Weights of a small transformer language model.
Size: 9 layers, width 512, 4 heads of 128, vocabulary 40680.
Architecture: RMSNorm before each block, biases.
Training: a variant of Muon for these matrices, 1043M tokens, 7958 steps.
MLP neurons of a small language model. Each row is named by its layer, matrix (gate and up: input weights) and neuron, and shows model dimensions 208-271. Each number is 50 + 12 x the weight over its row's rms, rounded and kept within 0 to 99. A neuron's up and down rows have the sign that makes its largest values positive.
Before each neuron's rows, "fires after" lists the tokens most often just before its 100 highest values on Wikipedia text that the model never trained on.

fires after: "\n", "-", " "
L5.gate1303:37 49 59 39 49 50 39 80 50 60 59 55 36 39 60 46 45 68 42 47 35 57 39 74 33 42 42 50 21 58 72 42 50 36 51 56 23 49 66 58 57 72 48 54 49 50 46 55 59 69 41 42 39 55 38 25 56 48 54 50 46 58 58 55
L5.up1303:52 56 62 48 35 45 73 47 58 55 74 39 22 49 32 73 67 59 26 59 40 66 31 55 46 49 40 55 40 40 32 55 48 48 58 56 44 45 47 42 44 46 37 48 48 26 48 40 44 64 74 53 28 56 57 35 35 37 72 69 62 56 31 59

fires after: "\n"
L2.gate1776:46 61 64 34 58 38 60 44 68 74 39 52 46 66 68 49 54 52 58 55 55 47 54 57 39 47 47 50 58 57 62 54 61 48 30 48 48 70 48 39 53 57 58 41 47 31 38 68 54 45 43 54 67 43 48 49 37 57 42 50 49 61 47 59
L2.up1776:73 45 51 38 40 41 49 44 62 45 53 81 53 35 76 37 64 56 49 38 63 57 39 63 43 17 39 53 48 41 41 49 56 75 58 43 53 53 37 67 61 67 67 31 48 54 37 48 38 59 43 51 37 67 62 41 37 50 42 40 57 71 56 40

fires after: "\n"
L5.gate581:57 75 43 63 39 42 49 41 56 78 45 50 65 53 40 40 57 40 41 49 49 61 53 57 54 57 59 41 61 56 58 48 65 49 53 30 51 63 26 42 44 57 42 31 55 54 54 62 27 47 59 29 35 46 62 54 31 57 40 42 44 51 71 65
L5.up581:37 57 64 42 44 20 53 36 46 19 63 62 49 49 34 48 74 37 35 50 42 73 37 54 66 78 39 38 57 31 37 49 54 64 47 43 42 50 60 31 58 60 59 44 48 40 47 76 04 45 71 57 24 48 57 53 61 36 47 38 55 43 47 78

fires after: "\n", "=="
L5.gate1078:66 47 47 49 52 42 43 35 59 35 58 51 53 41 39 52 41 44 59 65 52 46 61 60 37 48 83 34 58 55 55 40 41 56 41 57 51 48 42 67 39 52 47 36 58 47 45 56 36 59 41 57 37 45 59 54 54 58 52 34 73 51 55 58
L5.up1078:48 30 65 55 43 47 40 75 72 66 62 45 63 37 49 56 42 46 37 39 48 64 38 80 47 66 52 40 48 39 48 59 30 40 46 40 54 40 54 39 62 52 50 34 39 69 62 38 52 50 29 48 36 55 58 70 46 50 54 49 47 47 47 62

fires after: "\n"
L5.gate1747:59 61 53 51 30 66 67 30 67 65 57 63 44 58 54 32 41 66 45 58 48 62 44 71 41 70 38 40 62 32 59 53 44 55 62 56 60 43 28 54 49 55 59 50 41 47 51 61 52 87 56 42 63 33 43 79 41 56 43 51 35 68 50 80
L5.up1747:61 46 29 60 48 65 69 56 57 58 44 64 71 52 58 40 42 34 41 64 51 67 40 73 48 68 51 27 32 38 50 33 56 33 52 59 38 70 45 41 49 50 39 25 37 38 47 63 57 68 70 43 52 40 49 47 37 49 78 52 41 43 73 35

fires after: "\n", " (born", " Japanese"
L2.gate1532:49 48 58 48 43 37 36 51 47 40 48 71 51 58 38 46 53 47 65 39 41 43 53 62 53 49 39 30 42 30 50 32 52 57 57 57 36 47 64 61 64 50 54 39 87 70 61 66 50 68 47 47 50 55 47 46 55 60 49 42 53 33 26 60
L2.up1532:64 54 54 50 58 62 46 50 50 49 48 33 48 63 73 48 66 25 38 31 39 37 21 45 37 56 50 46 31 44 44 39 61 30 41 61 47 43 44 62 56 58 53 49 53 63 48 52 47 54 54 63 60 37 36 55 49 52 43 75 50 42 35 43

fires after: "\n", " his", " the"
L2.gate912:45 63 59 32 37 69 68 51 48 39 37 68 61 46 48 55 50 45 42 60 48 58 05 50 51 56 56 52 48 43 54 57 54 59 63 63 46 26 41 32 46 50 67 48 63 56 34 15 48 78 57 58 41 82 43 41 63 50 54 69 51 53 68 45
L2.up912:68 58 55 61 31 55 30 41 59 54 56 37 60 24 69 56 53 60 58 40 62 78 33 45 39 55 51 66 26 33 68 49 86 53 56 45 54 45 45 46 71 64 41 57 55 61 59 52 53 31 56 48 38 59 63 51 52 48 67 50 50 22 45 39

fires after: "\n"
L2.gate465:60 20 41 49 63 55 65 60 74 57 48 40 79 55 30 52 18 52 64 37 43 65 39 61 43 69 54 27 65 31 46 30 60 47 50 66 42 44 58 57 42 42 29 36 57 48 54 59 77 42 51 47 36 29 37 30 69 46 46 23 48 29 64 64
L2.up465:56 53 54 63 44 26 55 59 67 43 46 46 60 57 51 60 37 36 24 61 55 36 48 44 59 53 53 60 42 32 36 63 42 40 56 34 35 55 40 47 55 44 57 56 66 52 29 69 63 64 39 44 38 61 62 39 42 37 42 54 74 40 32 60

fires after: " D", " k", " d", " (B"
L2.gate909:51 64 55 54 41 54 49 48 40 47 43 44 66 44 42 58 44 61 59 39 55 55 45 56 54 36 72 39 59 50 45 47 45 65 38 57 36 55 46 61 35 49 38 43 37 42 25 65 32 87 75 66 42 36 74 47 46 69 36 46 48 65 38 37
L2.up909:31 42 57 45 40 64 34 45 41 59 61 66 39 61 65 71 51 46 43 39 54 43 45 64 38 62 44 33 49 49 47 51 37 45 45 46 54 43 43 63 65 55 56 32 29 56 27 47 41 57 60 42 48 42 57 47 60 47 44 55 37 38 39 41

fires after: " was", " is", " were", " be", " too", " being"
L5.gate1173:58 46 62 85 51 44 44 58 26 74 34 44 50 41 60 46 40 43 36 53 54 34 42 44 70 38 56 51 66 36 50 48 43 75 55 65 30 49 47 61 28 34 44 41 53 46 37 48 46 73 58 51 58 64 46 34 36 41 51 50 43 49 50 55
L5.up1173:56 65 47 45 70 61 59 37 24 40 55 38 52 47 53 43 52 61 54 47 50 57 26 48 29 54 34 42 52 53 60 65 23 70 39 42 57 63 37 53 55 78 39 71 48 47 47 45 46 50 50 42 48 68 46 42 39 63 59 49 46 43 61 31

fires after: " |", "|"
L2.gate1777:40 34 67 41 62 64 35 57 50 56 49 64 60 57 57 47 42 50 55 57 66 43 41 55 47 56 30 51 66 51 51 47 33 42 64 29 45 48 46 57 41 55 48 56 49 62 68 42 26 77 66 62 66 54 44 31 52 37 50 42 34 66 52 61
L2.up1777:29 29 66 41 42 80 56 25 41 64 46 55 39 36 55 58 62 51 62 28 42 64 49 45 54 55 56 45 32 43 47 34 40 22 70 32 50 48 60 61 57 32 71 59 51 56 44 64 40 59 57 65 49 52 67 39 32 52 60 47 54 50 61 38

fires after: " |", "|", " 7,", " 8,"
L5.gate1868:34 48 51 42 67 34 33 57 43 45 54 50 44 55 54 49 47 66 53 32 62 21 29 21 41 75 50 59 49 61 47 38 51 33 56 73 52 22 54 54 62 47 52 46 51 63 49 43 60 52 73 61 64 63 33 24 60 66 64 59 21 62 64 61
L5.up1868:41 39 44 49 79 33 45 58 29 52 79 55 40 66 36 32 66 63 45 29 53 55 45 32 50 53 67 75 74 65 59 46 46 59 61 59 52 28 46 44 65 48 41 49 58 65 39 47 47 39 52 64 57 52 41 41 35 60 46 77 29 61 58 45

fires after: "\n"
L2.gate1211:44 60 64 38 47 62 61 62 69 45 32 67 85 55 56 48 27 52 55 42 23 69 42 51 42 60 57 51 47 45 41 68 52 33 73 47 37 49 50 49 57 57 37 43 47 45 31 46 57 66 63 48 50 60 44 36 31 67 41 64 62 35 67 22
L2.up1211:54 59 49 42 27 48 20 55 44 49 42 48 48 56 56 38 52 57 44 40 45 61 39 35 56 36 53 50 52 34 39 55 43 53 54 47 67 54 32 61 49 53 48 39 67 46 44 59 37 51 77 63 41 44 41 34 42 59 58 63 46 57 66 56

fires after: " was", " one", " is", "\n", " became", " been"
L5.gate48:50 35 62 58 44 48 53 30 63 45 59 43 78 23 35 51 46 33 42 50 56 27 56 63 55 45 36 47 57 52 50 50 60 64 59 43 46 43 52 52 47 64 66 60 60 51 53 60 52 50 41 46 54 52 56 60 47 57 47 50 57 50 64 51
L5.up48:45 42 43 44 70 47 42 44 49 61 33 57 42 50 39 61 60 37 59 44 30 41 42 60 54 51 57 45 35 44 62 42 49 68 57 55 42 44 45 63 49 51 80 58 56 40 50 43 69 43 51 35 48 44 50 45 62 48 75 66 42 64 52 42

fires after: "\n"
L2.gate790:50 36 61 53 37 53 53 40 51 66 47 60 35 52 44 47 38 44 63 39 54 48 53 38 39 47 36 53 65 40 46 58 32 55 33 40 55 50 47 59 57 51 60 39 48 34 26 56 47 75 60 74 44 43 54 43 52 58 56 70 39 45 51 36
L2.up790:64 58 47 44 35 44 35 42 56 59 36 79 40 49 44 39 59 46 54 41 65 33 52 37 46 30 51 60 58 33 27 47 34 73 38 43 39 42 53 69 44 55 56 29 48 54 11 39 54 53 44 76 38 61 59 31 46 62 58 52 41 41 48 55

fires after: "\n", "-", " career=="
L2.gate231:66 61 70 67 16 44 41 50 45 54 46 41 45 44 16 41 59 35 57 66 64 55 57 49 58 35 42 61 59 47 51 41 39 72 64 54 51 48 40 52 40 39 56 55 47 47 57 23 60 50 63 47 45 33 42 65 36 59 46 50 67 63 50 58
L2.up231:34 59 63 62 55 33 48 51 43 39 45 56 61 47 51 48 48 44 47 49 60 30 53 57 52 41 60 82 39 57 31 41 52 66 48 35 47 52 54 33 46 51 44 17 66 53 31 27 58 34 54 47 62 49 64 36 29 56 70 27 48 59 47 56

fires after: "\n", " third", " second", " the", " |"
L5.gate1147:64 46 57 48 47 66 66 51 33 37 24 56 49 47 39 35 51 45 39 59 23 26 34 56 48 51 47 30 60 41 73 37 62 37 53 50 47 21 31 36 57 38 39 35 58 51 63 48 54 68 47 64 43 49 66 56 60 48 39 41 40 21 44 48
L5.up1147:63 47 53 35 44 35 60 50 59 45 52 41 66 51 49 52 48 53 42 45 61 58 34 69 62 45 74 44 46 37 40 61 87 55 64 52 49 50 56 58 54 50 44 37 60 42 26 53 41 63 59 47 45 55 54 47 39 46 49 35 53 48 56 41

fires after: " |", "|", " A;", "ru"
L2.gate200:31 22 63 40 61 52 51 64 43 35 40 44 60 53 29 32 37 68 39 56 36 35 44 55 44 55 28 26 48 39 46 41 42 41 64 47 53 35 47 49 51 40 56 52 56 37 42 45 74 62 47 56 68 50 35 28 38 54 45 20 72 41 54 27
L2.up200:42 30 42 54 50 12 45 60 32 40 38 54 68 60 29 65 38 57 45 64 61 50 73 53 48 58 52 62 50 37 33 56 36 55 55 42 25 53 58 60 53 58 43 43 44 41 48 54 66 57 34 59 41 31 37 52 37 51 68 61 52 39 52 67

fires after: "\n"
L5.gate1057:45 48 36 68 40 51 69 53 55 45 53 42 39 50 39 49 22 22 55 36 47 55 49 56 41 26 42 68 48 56 50 44 37 42 32 44 45 32 40 65 47 63 70 30 58 57 62 45 48 51 38 66 68 53 52 53 48 55 63 48 55 56 36 54
L5.up1057:52 71 44 17 58 40 57 44 53 31 37 50 48 41 34 38 59 58 13 47 57 51 52 61 48 44 44 52 38 50 50 47 36 46 27 33 46 45 48 61 78 64 50 58 57 55 31 40 47 58 49 35 32 47 41 52 47 65 55 31 33 46 49 57

fires after: " a", " an", " is", " was", " and"
L5.gate429:46 58 63 75 34 48 55 54 65 38 50 66 62 53 20 47 33 39 13 34 38 28 63 56 52 42 29 62 49 39 63 43 56 33 58 63 43 30 47 51 74 40 60 38 49 59 47 50 42 41 52 61 46 44 49 45 32 45 41 52 72 54 30 44
L5.up429:60 70 54 87 39 61 60 56 69 27 40 66 65 66 37 52 45 27 40 38 44 28 69 38 45 41 56 68 47 51 63 55 44 20 55 56 37 26 36 47 53 39 63 42 58 39 50 57 55 30 60 50 45 56 54 51 42 38 39 55 60 71 16 51

fires after: " 0", " 1", " 2", " |", "-"
L2.gate947:46 29 50 56 50 68 37 36 50 48 47 53 55 52 48 68 65 34 43 50 31 50 60 63 57 55 68 51 45 53 52 68 49 57 55 37 41 71 37 63 53 69 46 47 34 55 45 51 44 49 75 44 52 38 38 39 32 67 66 52 49 31 29 53
L2.up947:60 71 60 62 52 42 46 58 27 40 59 36 57 32 43 68 42 25 37 46 51 40 54 37 48 56 52 78 63 79 27 46 40 55 35 54 31 61 54 23 28 36 44 31 48 69 44 41 38 61 67 68 53 63 57 56 31 54 50 52 73 33 27 45